config = dict(
    n_layer=18,
    d_model=512,
    n_head=8,
    n_kv_head=8,
    head_dim=64,
    d_mlp=1344,
    vocab_size=10844,
    activation='geglu',
    norm='layernorm',
    norm_place='pre',
    norm_eps=1e-05,
    positions='rope',
    rope_base=5670.0,
    rope_fraction=0.5,
    qk_norm=False,
    attn_scale=0.125,
    bias='none',
    tie_embeddings=False,
    parallel_block=True,
    init='normal',
    init_std_qkv=0.0176,
    init_std_o=0.0,
    init_std_up=0.0176,
    init_std_down=0.0,
    optimizer='muon',
    lr=0.0123,
    beta1=0.9,
    weight_decay=0.015,
    lr_head=0.00396,
    grad_clip=1.0,
    warmup_steps=200,
    schedule='wsd',
    decay_fraction=1.0,
    decay_shape='linear',
    final_lr_fraction=0.1,
    batch_tokens=131072,
    seq_len=512,
    doc_mask=False,
    train_tokens=1318000000,
    steps=10056,
    dataset='wikipedia_en',
)
MLP neurons of a small language model. Each row is named by its layer, matrix (gate and up: input weights) and neuron, and shows model dimensions 288-415. Each number is 128 + 32 x the weight over its row's rms, rounded and kept within 0 to 255. Numbers have three digits each. A neuron's up and down rows have the sign that makes its largest values positive.
After each neuron's rows, "fires in" lists the words (lower case) most often at its 100 highest values on Wikipedia text that the model never trained on. A number after a token or word is its count.

L2.gate1233:163128175131152092148135133163043133111171139096118133223091129108147123105162129125087081187129158150153112130150083077097139109137121120142089087127140141075088074147107106122109085071064152124153124140100198127156171133118117135106122121155087131130173125132149135129106176096102132122151116159064130107125110156114076116090163159162177116107148164113197138122127079117152124128115
L2.up1233:172142058118176125100108192103142144097198123174124100200075120071204147136160089177103141120085145205115084137095171146143127091155097148123129145136119162113108102115162070155165148115068118168168112159138100065143159178106114101102116204146087139104182118135185167150093142182125125196118125136126141136130126122078117165133117135141089161140177194046135164139172085108101175184165
fires in: "stadium" 24, "games" 21, "ground" 12, "cup" 5, "arena" 4

L12.gate366:190111097185094104195155141132098154091143185120137162115192115154105096134098175166134084160156138100148138135117134138183153126092047154138160135133166160097139099094093126145115216136149127109091170127139089150115090068202127162179101088149184178126195132083096161109140125148108068138112130157162147108132163118088083132153124167133144099150086122145094173154070110138090186128122
L12.up366:179116079157195092133161148133177165098109226120036145139096107141103143159086147107161170160114125086112128121118116128144117095116148122118128171154136079131085137136087133166128153146149181071193118127077097155173173078122117172088103102142176095098157146102140186119077104137104129096158083165118089135106134137129110083093121091148122109085189162098064137094110118069154162138079
fires in: "a" 34, "or" 9, "any" 8, "several" 7, "and" 7

L13.gate794:160105093079166086128107177136148122105083162059110119084146064178115118164150127171169092131182127138115090081089184156150123182091120074158122123077163166124146090067113164107070128120074120085123140113101139181120118108080128133099166122153053117201135190046089150111147083127156107100111182096151186107108134101154152091139143114101134152137135099183150119118104140155167159180111
L13.up794:109145128130166115133134117064207207158136134061148136187150118150094167082038168142136069168128122158114109142123085128165107142182130076166095094135132130099160128139113138101113199161105133157071110131136142067138094077161138172110092159069131158107130123138125132151114119086175142111096131078009149166154138122109120158117134139131178101081131156123184112093127145097091104177147
fires in: "a" 18, "his" 12, "the" 12, "an" 11, "their" 10

L12.gate36:157124143151107158124120150084103111162130177115104156078039152132120149170152181135104087142194128069113121146149171153118163128070126153104137124145090181123082122093017107129119098178148125184155161118098137126105107072113142112131082129140166096140103146176140136133084113131089099120145140110151239138150033161152116119144111107148149143136117128102130138135135128081143109157157
L12.up36:144129101064116134102097109078104153175112103100144114217117102131106151121064164130143156162146109136172167114162082147144153141110156120151119123094059086097097183146141147180138137163106108088125100160108178146112136091146181124170130152177122107109155128154118131141136123194091203148122113097168138129104113170124203094090160105117132104093074171064088115158145148145111090136129
fires in: "the" 60, "their" 8, "his" 6, "her" 5

L11.gate593:146149193110185080155094115140117094124128107152090185169146119118101179138110144194140160086091144104110150117103075104169099169081154092087114119073067049157064142148137107083107072131062134156130162109090123132101112068160151127130082087181147138151081169130105163150170143124111179161097101120142103096181128123136091088133148133135137129127116094144127115131172132156118153121126
L11.up593:166104145168143114102158116144092124125154108183137160146152103113131195136132168139125182096142073140099152156149150044122156150097150123140114105176098150104159103091146147131067128147100100100104168129086077153126174137195095132145145074075163169120116127123133133170098057153119179144122117079105140137156113137148102137109083111149139176121128159138124079076096121094154115187123
fires in: "from" 42, "of" 35, "du" 4

L12.gate69:165170202109117147094198114088134163129170111111132113153187062103087100125157143096153104083182118116127139075096098134142131080115077105133164143202129110140093128119180185151160158171152134093071164061172100117150052116100096104116117138097158127181087118140155159102126145168112118111014101122104118185134132102196092134139156137073141186160128190085104108148174147125112086171104
L12.up69:133137098116071150162113146091130131188106108127091127130171127134164166154113148082135111099135142169119092129129157091132152057167115138157120125183095111162126112083145143096123123168093113120148120108121147132153132158150146158143112133180074100150151086181122188092110117076110161085091139140179117136126073084096153161156111145148033187130071134151097066137165110120154155152204
fires in: "the" 30, "to" 17, "into" 7, "from" 6

L11.gate1188:113148110160097184146058120094112147063088123114025115113146157104131121139168132154101116094130150062086160111115113105105132112078107180121130120112119135101132129103054131108144215123162097172172165122118088112124117172120164155134136172063091147121201148159078149121147110138122156119103094094134150185154130090163106127123134128183175136110074136141179203152116195104209142074150
L11.up1188:094140148150117123110087150169122061078111134109086086118178104130098162128096166097073120136093184148174131167137156134126125096085098112095135183106138098130077107154055141135095080139081147130114089087124120084120105131111050160054095167140111120114114102147118178169125176151100165104085165143127105064097118162160102158134171070149131151157135125133155140095150164058082152123069
fires in: "and" 43, "or" 4, "west" 4

L11.gate237:144174088128149134100153124156120134172173077151169136153144130098101114113143134149186131129048126142212087084118067165175214179141161139079119108148141151093110087132222137093099135105146156114147152156109118061131130185142128131107109135170146124153098135110106131129131108179156143151101111160121134065114121137127118148149155098106127138213152111142122147108111092218153088148111
L11.up237:105100116176118120149146156105145089079162111141133107160151119124145156158111117157098080102157140110055149124105137166170108104165042174155131088111131136145115074078203120104126101150179112079125169148120142121158118141088190149130142070141153114157127091088117130177094166073154116082146151156118138062168177066102122123077110170087087151095124184147117172072144100135062194168129
fires in: "of" 42, "doing" 5, "an" 5, "to" 5

L11.gate129:140090156134160099162163063203144073184145117142071183171069167159155145173087112154136051155140066083122178113111130117099158138095230075123105123155161122118115043156138116133152169116101132146075152147072149151146104137161077120156097101145150147101087123159083131155177140113168090125124189150128183106156106089122104064106092134161170163152099212136136141103099125134105191129104
L11.up129:161121078129116174176146159074109093105164071121038111158154138156148144127115133100098138088118111104121121138146105152110134148185083169078192089149195175127075097093137141119176097193147118114114128156147121132141102131102121146156151085158148131113171146055099146149169127098151148121070121175135203173077104061160098138152112111114164138147197172127076155103134187100102116109094
fires in: "a" 58, "an" 9, "in" 8, "of" 5, "under" 5

L2.gate1343:112108091128162083150132194092070135047115131110125081140143137116103141070131147145199183116090128152134145137175103145176190129105121158135134109139153135097127096129086103089126152067181181127096146094046127143119128141123132152108143112154123142152099124103142133107134128122130117187097147100143205132174123128137124111113130134099158093078147091153148150088086125098164154112142
L2.up1343:122092067151131141183121148148063129108151122120159146130127125158097190109100138109167101094150149144166080134161082101122150162156130103148081110128109154134144068190104112151166125062122151171136137139078181126138140144130191146098183158127099163139115145139139171160116174175156141170073115084161118113143104152127094075101116154094141129119150079185139180163106151056158126120116
fires in: "were" 29, "been" 11, "history" 10, "was" 7, "are" 7, "soon" 5

L15.gate995:077157093131097123146134141076132166096114143132134126127161144122110129100166174100156108144142085131120092162077125136147089075138094083129130154136152175123164095144117070122130123071217148149070116106214070109147106095044123119147146109110135086130163057120130140174161038148144120138148148175129097110167146115138110112145140139143102146179130081142112141114140162138083161175117
L15.up995:090157145132153181127129150102162155098116144131155112118084134121124143125146122137163144175174179119152127145103094134148137071079107072120092141149187143131157161141086146139102144133147127138136181095123086083119104162086145124144106122105130133091096178108073149158202112161165103141080113188130124164148129172187125110142163096090179142169117112146208111114113194153141129167130
fires in: "s" 30, "his" 24, "her" 14

L2.gate312:134141094147160062122186144182080091140095142082100189158114121130216145134127099121158153109145131106121118067177098125144156184179145132128154127112119128129133125094109170132123103107082109027099123118201106129120116230124105069146204153116093111167116122119145097134121083164115098092155136122147099107097141122131199105054100181141092131111120148136078138140092128190131123138100
L2.up312:127131118163164090077112137164107101119137177164145201177013145155189153132157086106150167173087090094072142113168114055134099184119122127100157151163142136163110128110110105141169149103176121099155079133151086111123114140080110098115156188127111114110123089091111154165079133104077130108118121114097110114099081131113148113138132161108070075089133077142121100095146096149132125109118
fires in: "the" 17, "to" 12, "of" 11, "were" 10, "is" 7, "by" 7

L13.gate122:151142155167116116040154084133139124104156146070051100185107104155124124103120143159152088152161105076133102099134102165134126130128124088160098088150104091136173096118109155138105145143174097141119139153125116149158078127179079127147098205083155164164143138143106140091177091161096164143109051132182131125106119115172144094095141196113169113136185097123097159106153135152129138183069
L13.up122:153094142131152181103134180117186192122099151088124142100149122156181096120145155114072169094155120078107087156100168129134095098097175108156061076175116063157120097145062115131134105132154126143162098095153135144126201117139082169142157179159168108197195131145100138130141138156107197113162099110128079139078194063084155156093098120145158146125107134101131099093128106064123103081137
fires in: "the" 71

L12.gate178:128091098142096122156122058107095155085131177099112095173124116087105119102134105108158134101156091097105083095118159164088118073117081145112134164130111112157157154100095112129115135172097129173073131137099165117106117140080116149170093152081099168141115117114144141150154081146126126119132060118145135123182126173073144191115106137019109125199099147170138073105105114111055142186109
L12.up178:133166148181145155155165146136177121155157180156155066112085112093169164150148059162144112114156162111116154150055119128130123119124111112127125164117085101139122168110125150171156163167156201123100143151167155144207116150167122156132120129087092154128148172087167123124182152159116095138077140118120123156177196117118121189080135093092077078143155128093129126121156113122132126138118
fires in: "the" 32, "its" 10, "their" 8, "his" 5, "a" 4, "her" 4

L12.gate557:084044094124178103081120110132143091080142148136129121122127153131176115167077130126166111161144123125133119116131115111136060133080059180077124169075144146099140117114080147153085134186151075094166110121088112145127086157110150048103083121069106121118142121081086143169131139101117113109179172158157133117045086124083149140152144079115096127125127107100194121180079129158104123136167
L12.up557:134118101077138074139150117096128103136126136146156150163177139117133151131068132204107119181113151127133109118089152179128140070118189100103174060092114076130108137150085126130122115148181107094116142082075172122156156121084130130131129177103175147080153147150096102146154098143124137111161129070130127149078127157156117085167113111114130100104102067083121099159152179083110131151168
fires in: "his" 43, "s" 18, "its" 13, "their" 13

L13.gate478:130120150118150101099083109149125156167156139158115157129140216073157122085119093134083097129160121113156092143143127127078143105078082122161114046126133099138192094078099090083079146160130084136109142087123108115109181088059126173146048119084124127095114217127106110091103112124125055112113117088122162170108147105192154157126120135078115120128102065128121155097122170129102093170127
L13.up478:120109152185166170102097094150078137142148139096171113173126143149132072116141150103141083141096137175121126151108095117106102107114059128147116122174095150164170158092190133065100106153109078130127135078058134098134179150099169138149160112152112131102119176089130149067129177131147066106110152099159169120165119161125150146163168149164112216093112127178103166112130168155144156150142
fires in: "the" 34, "an" 9, "a" 7

L12.gate1150:134126149079126148179120119130128141143114154168108126143193118177113121139152099160224092109146084100109157136106072139089155188073166157099126155152128150147141152123162110131148116123088134136143116153110120162075124101138204140151118138163163118197103137101078105138163083099107167162130105081162153160116132156141145149117141157113117099127165106135087157145111161146123112085064
L12.up1150:139075135124095065114113083143145082129180105146135186135100149159172144142148123128119115142146097082119129116112133092138088131106168155191093098153139140148140123028134108106128118124140127159106107118120122103150075149150112141211107126156160078139125117104088148175129163081139096074148169094117077141183159075074135081174129075125118122129141078124058105131144211128166099146103
fires in: "on" 23, "to" 9, "from" 9, "of" 9, "with" 8

L13.gate471:130125167131095126091125126163084124131128116136124101114137120095102143130151136164158137083088124129128111155098100132158196175201071165048141056129108130067136159105115116078099167183115206150144124153136164137155118113169096110122123157084108156114130118110105098095104066143160149149108085099069148144135116104179130110066150111109105119147165102130135115126177142110125124145147
L13.up471:129090103163120216189136109108057140114106154152112094120119139087143154109103128088117164126142092096162147098131106138166144086175140179160103131136075115174156123135069206134124121097078141110077144138096145135098114160143123162120144175098116098122115159187117123155117120102138171111175094204147102129085130166158071182085118119155153142113102141107144085138090185125115156136152
fires in: "the" 51, "of" 8

L2.gate463:170129145112097130165181115112041100124171112109148128119130120138054171116120130156193143125119171073159156092152149165149123111076162148076149081124108131168161107156098073138085115125139121186074170148119138155109153113153098164097177144093104123203166061132127100150111178177134122099118097167146158133127080116089096139100089156129128131132065122078095153124109162166150156135104
L2.up463:134133102089094149186181162165047117134144100123158089088115084154067171141183149102154119125091150129093146127121148144138152106117140073064152113191109145137128110170113124146114144132098117142117108119121131177084172104094118125108117144083116096255129133136066070134117137121147121128133105168171102106084098109103080169080118169147143153122076136117128195111090216144111155133075
fires in: "were" 16, "not" 10, "since" 9, "had" 8, "been" 6, "newly" 6

L11.gate326:177094133131145098125136162200126022180182091170131115125045140110146136139105114104126155134140146142146151104130085125087127082134140106140131107131110127153154106111108111121111177139073147101138131082162132086091084159093137066154111187161098120059155182144179105128180116128111160172122152149165159150070094060156161128104104081112149189144112079197118159124116168061155114107191
L11.up326:171094153173097104106160095115160096086126171123127181178072158149180126181077143111051120152111064180195122129111189124130140139076130090124187197111143123154104158131143117088162093153121105139142125144146168140151124124131184085174123179114044144085104207152102187106161173103171175176146131130069123108072100146102111120158069131104132185114162148136041140107132094094143125103104
fires in: "the" 19, "a" 13, "to" 9, "from" 8, "on" 5, "an" 4

L13.gate419:124160116193095141100086131070127165203111133092048132131143098077104098114095122113115110132150071113064127150096175100141107120106142192120159142094083130212098140112125131130124175069123127125114084142112141145139109115143086127166135161095090151103093139085123151131179116099087172119163120116161082078119097190145206172136123148124135132156127085101089155106088102183085130135135
L13.up419:147116138158119135100155170129150128136105188125132141177159168116202091163116148050126188129127134153196110160120155213092101127166127142099126118170127124114146098107151178147149151154068142091141153103151165059134098160149114157122149094132084077130239106114153158185171119134085046202098108138144101166118048152129127169091189149089137108105136141066090139104157101153109128112193
fires in: "the" 41, "to" 4, "by" 4, "between" 4